MLP neurons of a small language model. Each row is named by its layer, matrix (gate and up: input weights) and neuron, and shows model dimensions 0-127. Each number is 500 + 50 x the weight over its row's rms, rounded and kept within 0 to 999. Numbers have three digits each. A neuron's up and down rows have the sign that makes its largest values positive.
A block is one neuron, or neurons of one layer that tend to fire together. After each block is what it responds to, as a language model described it from the Wikipedia text at the highest values.

L9.gate10:485427610525534493492481527533566486489426568464524624401539439480532490463465484469526435442437543431485482530449617450482515497484498457553502423439510516518518540569490469523492497457423465526427508512514550474544565482462528537548431415522453515375525573446449519479509492498427487442551471494489483530476595459491476543563477525557583453448549542568497553620547547524443510472492
L9.up10:612550555474403433440484496560395527492389416399442514520570510452533468468433528428439454573496523473479515505544514465568568478459468542517503481550521447523439478526524427466488436562533497431524456529527517445511565538452492599506420477453558501490528542464520497510525393552543492474428527496518451588516514651513566387361482495499491484493474465536474497546513513548498522468629
L9.gate54:532574575358578542506461524476387447515522556541477575428625503504521444454437473461443558501467486453511503528434549495558573466473462554480480528455543490503458398488468544541455438543457527499516399378465443457484578585466452488521462537477455540420460422520436522497534428431470393467531480526586471473578563563558457548431544601469519497408422480476505453418563524494566559504547
L9.up54:521466486441630450488537486450559538414495437438531527476478445437563474536446461499534559592537457480521488451506446482508582480501539551445496501430546404483475431508517454458504468530544545470539541544594564537575549453458495536504430495479528453526453608501479441383559554522479456414613525433511532523503560483590441497470452528478448438500529449429482528504503483490437494540526
L9.gate314:424480550505600469409477491577469508388528473496477455497561409573587501531552475514500488609536493470392487450511504498444496504502558471516534597435575457490524506546519524571437531452422451511481461585526526442466457543468536604504516475470445481430551530444387500495485537626407500527475484549492419517529566534444536604455495514478543465432487444476432482549499501529440525519511
L9.up314:445539543423450496513466509468435439508501463561468468503619507572471501553493463563570462394494578591521417464459510444537603416494504534406510495522473442454532499471453414528575446457588482563494540529520464545457615507525575492514556449529565575534520507493556512570507426499530371314566405566518522449532443475488517433495464477458536564415485486605554427534577508469535567529434
L9.gate414:420431581584438559571438546509489433577509503519488487511577386545484408441497490468507581478530576517539580496439545537454540428460509361502537445485524451490448475488578448489409481491554435524444519443551509496480522544562497521470414514502507344465456524467437524389531423566487491463482536592481526499544416551519593535532487397479497396631544551431519480432481494497509501567513
L9.up414:401435582480441609559471451583359478528496502521424496492526477541504501485469519552587524577627543512463465429484516587481562493570509471527585466543451469542402507543492550595463574500503491474475531538473487524546487564477520477546474523492581544492439509575480465497479525575465482505479450450517481483462435517474547415419419487483536446483543512543489458541543494457443518377525
L9.gate423:484535530503475448457456414524475419488391506439539521511441490532554494556499498446532453496458393518434506426441483418530555475528367550527445452602382549525552546525505522517527434503522517390488580454588439505574446483443487553549440474585584490537461475541479560595609508507421573491467535461493485368467483540517456591368447440483558473571518509510486512561463640549514472471504
L9.up423:396518468491466481436532528440471487434460505483505573425536476517465375512413501486431435589473493504501595469473511524478540529545496458462498481557561557464465484567495464516534482487458602518551529467518456463519541613562570486534455477510565444444555464482535490458568375541551456485492487540381516573495492564514535520464533483450518532575464510509495502503496565506475559505567
L9.gate447:547429473474540563504472479547561462582436381573427483507509500424547514420536387470577488554612551531535493515602490542438563566517484478538468422533516548544455538492474560475505415469498474426445529497479483567410554524393420473504489437545517492576487558540541454396589504486440565518588438388576441579492543450471505512433542516371592423493504625481484495509517534525445476514482
L9.up447:488414619364458471574404427464574448575537455502528517543554512488589425428475514464469415565490566516481507545544509420534511475549450487535505495511537483505464503558437536513587431555526495443490538454457488472534490476583557532552428519538461450507599592438432546462533559435630556502481536499518525556521482455464418458539428491505407497546529492576527428576517479522497529580409
L9.gate551:501514469485477477451546476440417519525399458454475564391538486490585538473443497536589551349449540527595517470442394447488506520582482487556519530458563495549414481482516516527477529508556470529489528523484539467631482489487516482619402510608568619521546592418486465422518537480486495470491485537548502526544596466503509525514487530436498413482494545503498495540421532530493485542418
L9.up551:490494543538463478491368509556485472510478479439446586487529470437507549579432558531508593428575614525470553573554516467523546542474635478414401450538557593557489503455545478496580518469504434532569471467386574472497498473439561477525591458497498466598488516524512478477558383477431626559518526565523554431512466433454526501493529493466505490523527562407506532564503501520540550488499
L9.gate559:525465520483478540510578539583523461500494512525526562440478531473504423494498429415516481500492415456583432541482480482490425497556454548474544606569505558504498452531496453525461474463541447526524568544456583461503510536379512489559580499554453511479487574549462497461423468572531425624498473607488483483519485527568471443460496491424538454452436460575519536556492490472470512593480
L9.up559:487497510559525559481484590463532463537455585506532514468518549516469511480496500422462475426489553445521503497468479589515523597455545484532567511618570487485473517499450488451479481382484505501419516608554590420564477420547539546509499434455466578510514494548457455504468405502448540437456469514480493421490533577526458517432523517545478518538496429579466453455529548543542371532438
Description: Before passive participles. Auxiliaries and adverbs right before a past participle, like were (injured), was (built), not (initially); also located/based/found before "in".

L3.gate314:392423464580508588467569475471409398466484524440531550469561465524531566546483559531481504448544386520476449496471521594550553519365584478568501461502577533493535466507441475556490534484481512544478450514425544522540469516449500565464538597439497510568487443505571447572498484517469441513529555504500520466472576621446504487502501570476409488486527522489475574447462492516494474533456
L3.up314:523545565469546507463455503538463428541499483462484410531470408510533426457493489509594513461563525472593456455450450438537568487631455538536586500444551469514520520457547482501527519500517404534539487496504495475418419483543537457536481459469448591436467555467558449533546503546438528461387429512510492484442427461414448395485461487500461548480424488530497599636520532529457548478474
L3.gate542:361486504583515458480496563520512359444545536490529443503535547541550497436479498432538478450439473500457409591511482554515487593569530485432453489591492536522432475443505488446428426536551523541462452493508500527505565548522538525632521441466439558446464525530560446545506511523476526488470530522461486486493617516525528516461483405510478593480435491550514512600572579577440462470458
L3.up542:570527522557495521566568419545470488468569434570528492504477483517505503565531424547425514494436572506503497436406381481564578519515536540507567543474517434502466534587470573494477479483527513464603522612446481469522474467448641440501407452448482500560460569535491427440507488441546509455451446473502460498483517523530503563547449431590487494528503490491417403492525471532504579573502
Description: Possessive apostrophe. Mainly the apostrophe before "s" in possessives and contractions (People's, Women's, Darlene's, Won't); weaker on word-final pieces in names and tables.

L6.gate23:495442485572420574550508522494513476482521491518506624539451546469466478572446531491556503511538512410459558567359595519531566404485486452475461469491417498518532471607553528522461385467477542454505544510500451529666471474509488439488517506507429441503524522540552576436520456433456528345539495560524522539508489410506504529583518507467546458547479589542498554533387582508499532468571
L6.up23:515475425482454500440570504518544551451493535390546473405496442454414484505514429497449471517484396437529536485485540441484502518554405534513619505579533440520557459503511503535433476468512503436547494450505529465489579523519460526499498489547523527536477445520557525564542515443499572462478486485545494470528458454471483517483424501502587437519519481611441472500484611518468609396472
L6.gate477:576396440543478446523473480435582469563483518491525456490464522514511483491483438521460394521426599534481457451436515463501478485565480559523495504501377536559499399481552540510560467433479504455542534458459514528545466476428565576582474533427526525455520516586501468456496494511517576454442445492534524482570509558505464630492559475481559514587439465505487423530521557586457468536495
L6.up477:562494487512478543478503498480538495421515600498544575485415456574560340446600392502496519541500541597539475501451555542474540472501534519495493578550570507576519461461454532484595552491470494456474537487503436563488485621454464598548512610554517431478561511495492508527515455526473446461492435568488597560478548471444562646370538533549580506492466447542481440567434464515498448503523
L6.gate498:512474485466449516535485542494499556516532463395515405540514486388567473531468468454467507427486496445490424450501511523544463460544551513565495615543549507514490411595557538479465357475506519427441532510473504510522463497496482497494459494597522516529461497538567453468459530535489505473508492487532490509618470482473504484511449511470573441546564422531576516462528568487421611420441
L6.up498:537549487495497524460509560518511494526583600480504424493486444477560460439448490405522488512531492604477529519579429499412573492475368626464506495527451494505442411423546432439467474507495524430520521434537541472516545503492483470584431541591464578499469525555547573432441446453501591514533514464432432524584534507557499485489546534545538503558451395473515507545494476566454452495485
L6.gate620:448435355401503443519525594460471480434477405476477497537454518508478522431469454515495445490454561476579562563473489532512503454527474530524496484488461620449462422443535592501535543487581512480535510528532514584477482478512521516502476527490511439484544465536432582443609450490536466502470517554537519586460539480601527385532467504518532461487466491392556638572515613526511504469417
L6.up620:448540549500407529394504600494423565563525586387476482482534496486580509475552433535455550524517507555442455497487570577502542484356472502480457526473539443527485488449567520513494404500339488458500501505516469475499516564530473463626517563468440476560532503509579511590481452437417499422555550492471509462517586473500450505539542523473503395491477495478531428494496506522526513493548
Description: Copula after subject. Forms of "be" (is, was, are, were) right after a sentence subject, often a pronoun or surname in biographies, e.g. "He is", "Rakow is", "It was".

L6.gate96:502438461453523539510561599615537490596541509615458526488497518463606561560483486539576499461530493569566532478471531534465556493555475577554474453470521475497483543414440489504524496520505437469465445433556505508478517506564552457575543480459499476508466456410484534529477477436522423503519497495453469400491600470471608569505515473508559455528548442551527479389466456443592444521476
L6.up96:460546490443520512488532605481547565472456495462439448473495516519482446492467575471465525476475559519423459359451450460447545480430403612523499479501585545470461507512496593471476520385494518471445504529536518547503508532577589479419497461544482508577551523464511555566473456524488496508577462486528406566564517532541427470413515465559527439402455474579505476530468458569410469502547
L6.gate258:375526460470554469435514475507493510422536463518511458525510499534511524521503476463507507490526458510517480485453460492489501438550447617614421485543428528494533544422469461516573498485495455441463486505535514453432554494584528547598520499523439630479482482643498392550460434522474433414492455475449540454538524543389499478510479479456514391486484510544526491529460501572546428525512
L6.up258:528409457504466476481538558559525546473470558494516564510526574613514464573431450435501506439454628542538487454547547418476588533511433472566453536494516520467392520482477519499528472492351460543531534506436524487461469516508564479585452469498547425515529501492555538473517505441531480534544476457368552504547483564501456470484435599475479498460452512446548575474478526487484544536519
L6.gate352:474545570474492600456496578588505508464567543535519458573436532509484581575576476520430533460570564534564488512476486416548424426535519497510561606570515538426467471500478475485471554419457499460448462499409532502511521556508550491538437567450444567531527560569516504427499453500459499532496446554528501574507407562461398464472529545553579566553401494566553446605469498444495458438428
L6.up352:448477480566427413512528531483542473450566467500473511466484438493553447504443519454525490481521502532483475473441503460457548502441492458578491458523589538515392460525458543480601465504503462474508352455549567487421463479576506463542493530513537552463466472504489546495515440528579536501442556558467403497435535496618505475389570423620493498379549549511458565503657455536458499441495
L6.gate471:483552490458462431506569495542474611544483500501555536423497469448488482524424505571489462443559570488590480537468508490463519501471469619493492595520444570488543599421493577504433531616505504417465537536456553497435544477556552509558544518506490489549428535540507447494510429502502528467497473518496495507493426494424506441515463610564438509565529462525475472559475509336533439497539
L6.up471:503474443513401522462489567595499523452443508520426460488486505492474510477468507431448559567532583468543468465577472552451537488519516589592486507503487417540452463494495543471471527515580427405481616415404520583460593451562432496598579464516410540468535483463520467612454451565525468495512523499469441447581565461580489415530449480548440489450445477483526559487531527551494518468403
Description: Mid-word fragments, German endings. Word pieces continuing a word already begun, strongest on German inflectional endings in titles (Deutsch-e, Schweizeris-che, Di-e), also mid-word fragments (P-om-pidou, s-we-ep, pr-int).

L9.gate7:552506536515509534440473563542503500531550479533471461477540503400541479568462501465460484452552619579549444496424439487541424512456503553491504537511373401556418573518397466585495555413639511371541476415464579382474472508491517573527527451500506423507578421491486519527469501449572664503497501528462475500519576430489518545448450432529456527511614419413449558528554575437474454554465
L9.up7:489486533462616441426545420505507568482468458560473527490457460482484472444538507605525477408464564508545471424525462529483442451450550521449514419528479538501487610591467581580503528483420623510521576564540518582450534523451508607502497546403538493573531538468442472503515399493503515491517490495346477491592525389515549499484388499380463537452501488496479548513488511458499418471520
L9.gate134:549506532449499525546491557490530569447480423471501556491568520617650469496507582448485521483474546532519479554501479506445488535491475458612481508553465498440501552501403527481490566453509562475464405548448519523585493533599474577464438546470561448484583461459555532471593572423584397438521457480510494521597535589475472502496499503586387433505457431558415545438565514573460557602542
L9.up134:510509536515517458589462454491562481467464442431467442576509484470471421654526454399559527490404556520531533507577559476537570461399449526449574555493476556528521335469523490401578553467517469508457477433529511529454470548514471515547512448485483586500453578400441488509507527510508534493466462481536548539453543514580489534430527436512396510420453486480512532534518474497543460530445
L9.gate340:500461571541576482467476528540442545461491411412546415528494419400445551541647434387430452560527526493506505493469433572550537517512469453489487492530497432538476534456554469501546519630444494581481545500441568518517455553442559442567527429468534499499508504500402494448530497433530496497504427549488460503388502513474574459373482552537354535489597498455560436528475503492417564552498
L9.up340:476554509515478522525544504619504490529438510429499571482512542473464547418511439538459571512462409378367462482472487599615460468430441495472503436568465438474531545394487548492428569562467492531549396526511470510565478582600391519522604526558520521501380529525459485504483458519446568498512589559441490499449522456463515443466549588495461512549541504469534493495444522556528510411484
L9.gate373:544443463470487515433424531505413493545501482530464385451364487504449580542622478487548515545558568590543524360439342472575493595413441529511566514547500418496520465568485472486430530506356474495520537466445552435540498533501461414508493490519495524498501498488480506535546487431525482576617564454539530414507458464510471541457509584509473508460570449534436522497563527531489501546469
L9.up373:455613576484524470446467577648507518484453481560494512477569535452446488510521447471522515509517555492576506529530507432524425461476476504553508474422519457534421525434471515481442603468469540470487511591435469447499480438420513607484481430389447573501532507473510515598519704515471616475526490564535513531463608438498461527472440482499424471502495520486554563446513558572539482489544
L9.gate400:467515486531491539451547622588456566436503509397480504486545520594505469520505556494517529491637582454617456432523499494468521439499471539593508484579520529531520488530488549499437573464541521512528502503448647516505483558525498513608534540518488527493539459456545499594547426532496521533367435504455499437542550446445486458451501506566415482498443509525535586467480559561518459597530
L9.up400:458517418425559522498473529529539479580418442470471484594486599513559561489429520496505618574428498542510434482495497502530505564428419537466487475546523556578460542533488471498477527556482508486430424588436553545476454527487527461516433469500483486588566494507467553477419489384457550389498444462554657523580501457551505424404447503572531473453592438497573488477527472499411444560547
L9.gate586:500522571489433561520567472561431519557490497577481462446484520457539585522501499455555552499516446501598539485561495627470494454582547482522521506554533418490400473601456486480538449444462580519561547560365459501431496584589438489569515497544442543594546514496398459468505489412479467498458450505548501574490446494502577474479544551545551416474500495474487537512509558505445507544418
L9.up586:539485626545502531350557524553434502480530438501529475406398531551422485521522536575538436517526485557558599528559488471573500581504506553492398559511503532507531503544514543449484448467442553529519462546541539367522400542516519559601479496469522543512597420438521507531586476503488516478553484502537581458508577452513464519489529559459606585458567448518436466512563536564504474595514
L9.gate643:480512509505529620402461569502477545422513463404497542547467484494457420440506518478520503486541580485642489450501526496560431477534508474512500428563477540571527578568424473502513621483484615453431559569547542537440439601458485454496570465488499536541517510433406479481487512506474456461533453445405549477568528399529572509527493469607443548478504505567507472501524577539522447541416
L9.up643:498451515502451551499590523399510557548567464541474470494482456527433488474457449506459573473509511596519463512489532453535459437478435601582475501477442527378465541541456536520522546520367572511502459494571525540526470567463527541508486559532461523495499518499575507449475386612451496477477496410505552437541489480613551483510502397545497440464557491439398479477458549514490449497418
L9.gate676:503472487540522615497493506501465557551522459512449480448488494530432563429492454614503591521453454489616515509438469509447506570515463512513466448518472507463486550549461482524539554458428504485482518518531406551494394663461524458535481574458505446537462502446477479522475521484484505531628657508510421520521465453597557540541490499610528445511409502517473458473441553478503512534451
L9.up676:471477508401534540480453485515510517528404473482377451508558432440492499564576507392489591442544544459507487495456453483489423526411478479495448451523532530450588493554473528509503442467480536470455463590495618576513453610458534504447471467523471589494493489479493501533591535446477474445553475459509492556482479452454508361483534457562450556496562468545508449537459528485539404479483
Description: Mid-name subword fragments. Short vowel-bearing word pieces inside or starting proper names, often German or foreign, such as he in Weinheim, ste in Armitstead, Bo in Boch.

L6.gate130:452503511560586508613476540493489558537469504409478470476559486573562451493533533557489494568476422463532510557412568499508523508411409440509483433572493409524512510542558466525439382417585533542498467475446445463458502557416365527404563492546460486487429441480466537483554481529419413576455510539487504594522404515514472418553453518436480484537543482473450523470405529446459489437535
L6.up130:465507472521514497569493542437636482455437383473502417435456506560464504477482566521442445417520468484595466513445478553493434520487465573406522539413481516571446473563505445490515412556509503528622426454437534466441491534528498533492495434408383542452421487514456499538522481517552443582478483510489462557490417458610451577501483503487599489541591421477480580535468546520492560508494
L6.gate192:496500446634577548459471629505562552460456459458468486399519518528487505518510534513510587536460532444456436479499437599490481554535542534495527559519496516530452478523534495466550467369433430507480486385332404503535452518514451494553528451485541485522523497608535552502528439524515455471445485515570501564507428528588527483544517589454473460508518488481470608533462465457514466571507
L6.up192:413470454498522384561578579459509501495580504529533524596470424461507418558473533487437546519523594369469509511464533512484505499541492492543532393455402525492437554528408503465567480489538585422502533471505450487452493423482503560542603451522433548505472558560524561500504417490496410489469519568483492461369550531488488516530446415574450520527603444562510525517508446449423470452520
L6.gate348:528413486491560504468596457525408543400436528479571435470442562499488514426554482428499458494550464538437490499449490514472424548543514578533495435533502460494528543454481444549425453501597519447523432569409488452561471503597436507432486553535425527430537548545424553528553501617429508528489537549465546458506532594470536481529471557597516507478504521421506604511506503528502492510510
L6.up348:401452480528524520515493346522379603546491463510442435511536516533558442492515448505542514478519442503479473437544453452514518464487433474432526487534441537543473509487413545441416545537443466517517541519477446557463522486492440550576605503531515553430493484547563535457424523452572478580536479502600551512465553491477446498508519517518434501499517350516505500477473481490438640514417
L6.gate504:480450395487493550456497501497433438537434470510565517474466489549503386426397506472496466497500445524479470523532445538446416519571467547450387570532453446513444523511513406461534521468404544526490500546556395490667461443500459504440350581499547475530526461585488561486508467500508470501498508576421447568557596476550563476562480533475474475521503481478449542502487573433563470562557
L6.up504:452518479494450474476577490523541404508512528487508476528459400469484566473555609540515506440454654502466580484456528581415546530474443411566467490461528527450541509592489442469375449451478564364567474465453518581468545536535478376482549476506575530496578454459500384466486525511575505470484506445444432496475439439498542571554443507474520499586425489475431527528575554525533493485491
Description: Table row line breaks. Newline tokens ending markdown table rows after a closing |, especially header rows before |---|, plus breaks before list items after a colon or heading.

L3.gate152:430551514462447475530471441544481474503501516495564585466550530448513539512524423556453546450445522569495499473442539533477477480496459501595540420500562384566524620447540540453507534500416541532510501544504489530578436483524618513484503491585488472458464531565535455583486613524451495473506526533502477458479547513476525495462554468513476404558553514438472469522461455645484530537508
L3.up152:570493484441488496434496532554436456552531465562537478504554500469514455487442606520525520535484410473482469456428516377499433563467591521512510504499639548560533507495482462550482552500584604553559495460524526643541463505475553471539487467457457438405450470474580514480472526488525474453567463408539484449517517558576434601470517485502551500499517441554516425447470537511549441495469
L3.gate229:495569465431525507527445634578493496516553491543401513482555544512606561543559524441565571417496587540516520484525476518536544477524459572463576432426444470543501442440544536524593550443508471462463447438501648483501452527447604484507490372425545407478494506452496527553549458564476537484460549515605476450475501495510537477493512493476506460475494463534359516486499494591453531561523
L3.up229:428467597449454503607438434450593526515555528552455425516489437499554497524434451504529522513472354543554488531407483488486435489582584447474450391442588475524440577476492430481450467479515459478505513555505487579504520492499580482523471520450522431519505567514547405552530581499466508369504540522468511443499563469478500448587521464415477490559546434485489452524479540572582559461491
Description: Linking and auxiliary verbs. Be and become forms directly after a subject, before a predicate or passive participle (was filming, became more frequent); also fell, received, get, and = in equations.

L9.gate21:518507541462538480465554454503409635502433457495529414494479487555430462558493445463492453449529552517461507401450497418489424488480499467554500521503500556467405592575365557496453522466561519531460460484534442529553511404442495496526357552408522461555488527538408567499447581490605543474493515465432538534558515427477504491584487546484496509500506470470421590540541473522457525493509
L9.up21:519522491486425509483536424484506488509567550525515464521399461505525424504536346624428477540539568538483518508451509495556374455484497494471513474539473514446401592488561487431594561565518569544489482568491459512460443477544437441506523489526441499529519496569453501559453493567417507549465434582410504477492523527466447501528505461483447504522467488556579441485480445465515514568481
L9.gate143:513504602543527473584446471551440431493529465594501515505535455493452419531538528481445468472447465541586466485415483459454449561552473415543530402515484543383467465513474529569503544449521553468484487546474477458475506505483431520531473451528499364468558569443576517481552579498492484608465516414505463545469495482540530432518491463498478528452415464437456417487507514508432549545432
L9.up143:547483482506483449544508494522499474513419560409490497557495621556517562525495619461505429506460465474479423433468492538485457433482445467590504441557535511601515539495484463525447508534451509579498500466494539571544408509508582478502462610453508434458550512551544526531538424418515491452546626407481581435396491584552503517558490440476524611474494525502481535479469453412503511459511
L9.gate189:428608469455450482510521477473536526469465489455511479507540399590484522525493498427405432514569514428450575500545409447519540478522444602514474506519489581462521610488472475498433580562436531530439521414541503549444520551504489602574472527409450595447467619537600561526414529462506426437487591505497505503464509513431564516507531479467504530550497514443510479458491484550418541472419
L9.up189:495615583446538543547578495551563519477534494441520541509487451448451472549472490411472472473506506478508475549539551518530359570459490580442437513513531594503536455523508472503450527436518461494395559492510419526517511488445553597518507458445415587425519535441527480451483477517400464560539511497490562567433519608507534532521529502560473548461539420440561531380501512479482549445488
L9.gate224:515491499474632548453504488506549463464368540501512433544521481460590514439463547460546450577461478432452547490484476560515492487485517538552485538605468499574531555543478450472493496519427481425534565507482494500537559443503515505600591586611505537433567378497507535525505514462428494411539465533467490563529485494561562520507485529456447510528393497538454452477440518582477466549502
L9.up224:489497474569474562568457593510516476587513441448456447522553533508432502425527552585482449460508469508428519548508489459554485534533545507634548454497393483416502523466536509478524502527555436633502560555465497572542459482484490533465418467505512483439469510540432574473454493584386534587445543504515469447534480514571484488504499485384511530476444524541615532448456480449481482564479
L9.gate336:464552464516470463444495516497437478472462506561475456510511495609524471446485526410399541469504588454503525461523462447456452574566553493473563518520528548440547554499493529469385431475511447472455572492534397527433562422538594487485498482503473537521557506462457532584551436450576537511478527544493485537492474500490546465528439539574484567542489443517431489486419561491473550558589
L9.up336:479521521486538591481470484498497477407456472443439504468471606462449439427463406462523511439459460435473472494557539493508529517544432474499534472476436434570441555457557497471519528396561430482533546506477504505452468379507510551475527609556532431502500449425535509458516487532591485543495456527567390470508469457599520515556497525605513481472470444444439523520438422469423622583482
L9.gate556:496508542504544527506515527490496526433580520566517433444435527571474472458469547449499493618478481533493442494494428461587468578564412500531573418617417481528489561458461559498434522494580465463476571463528441614482394498480493417537485492527500461566521502536531479591468462423549635577528539534527535512546547477468580536498448426515578504500499453444493517539504418456428484526504
L9.up556:503579452549456480569525541450582467512586525452559540522485527463430531455587460571436442499440584582459411466531568508378476497623548547449440531554498523480432459465486451476454478519523430479478480525605489524533458438498535551507510476499497489497455509464547398512359434616506484579496542540523544497556552418464549453575574430493457527572567407547457541514526540475412467540399
L9.gate610:487539472493514610448508513463513524536465600489569493437464577491620501478574444481541507482544592471498504506482446549528419617492512446543522493541480433482519556495537512565485563564534533486526493501476585492449524556511553473538497481495471488510455583412551450488476580530519462398429581493419440452476514427583477628413531471472534417630475558455507488535498617470431508522485
L9.up610:437529459596470541377502510480443525564412469560496468452439558481457516533481500599564523495505532507522453502508571541508522472405437558487516535521511482507470521446545557642447469451444474476572534495471609473528518489581517503482477438447530644462552500559513479471568532460469491488582439460416544545525450465425595498544459559491503488451559500483480529418442485408499499441461
L9.gate621:452589453505503584605490535597440490469427487428509434365517546501479444499518436479456494522517482520512508504504546535498415468530599515456407360447475451543537495458479440507469557580536492421470511452593487463502571532550518527500488491450597448478563609547438468515586426496567523567482508605521487513489500502482520509455460602466463581481408442456453506430475573500374583514487
L9.up621:560486438569522526500484431435374618471452479535514472478499473492441584502439534530496511504503514538477515564526505403478477592536452485503570462504411358532492460440560602557522486514538530425515515478484503517581476480587524454514425599562457470579565556418508482481475418536526445465437500560512538444555487511575442454522598468576420468564458552461506553470465432543561539403550
Description: Table header line breaks. Line breaks right after a markdown table's header row (e.g. "| Chart | Peak position |"), before the |---| divider; also weaker on possessive apostrophes and mid-word fragments.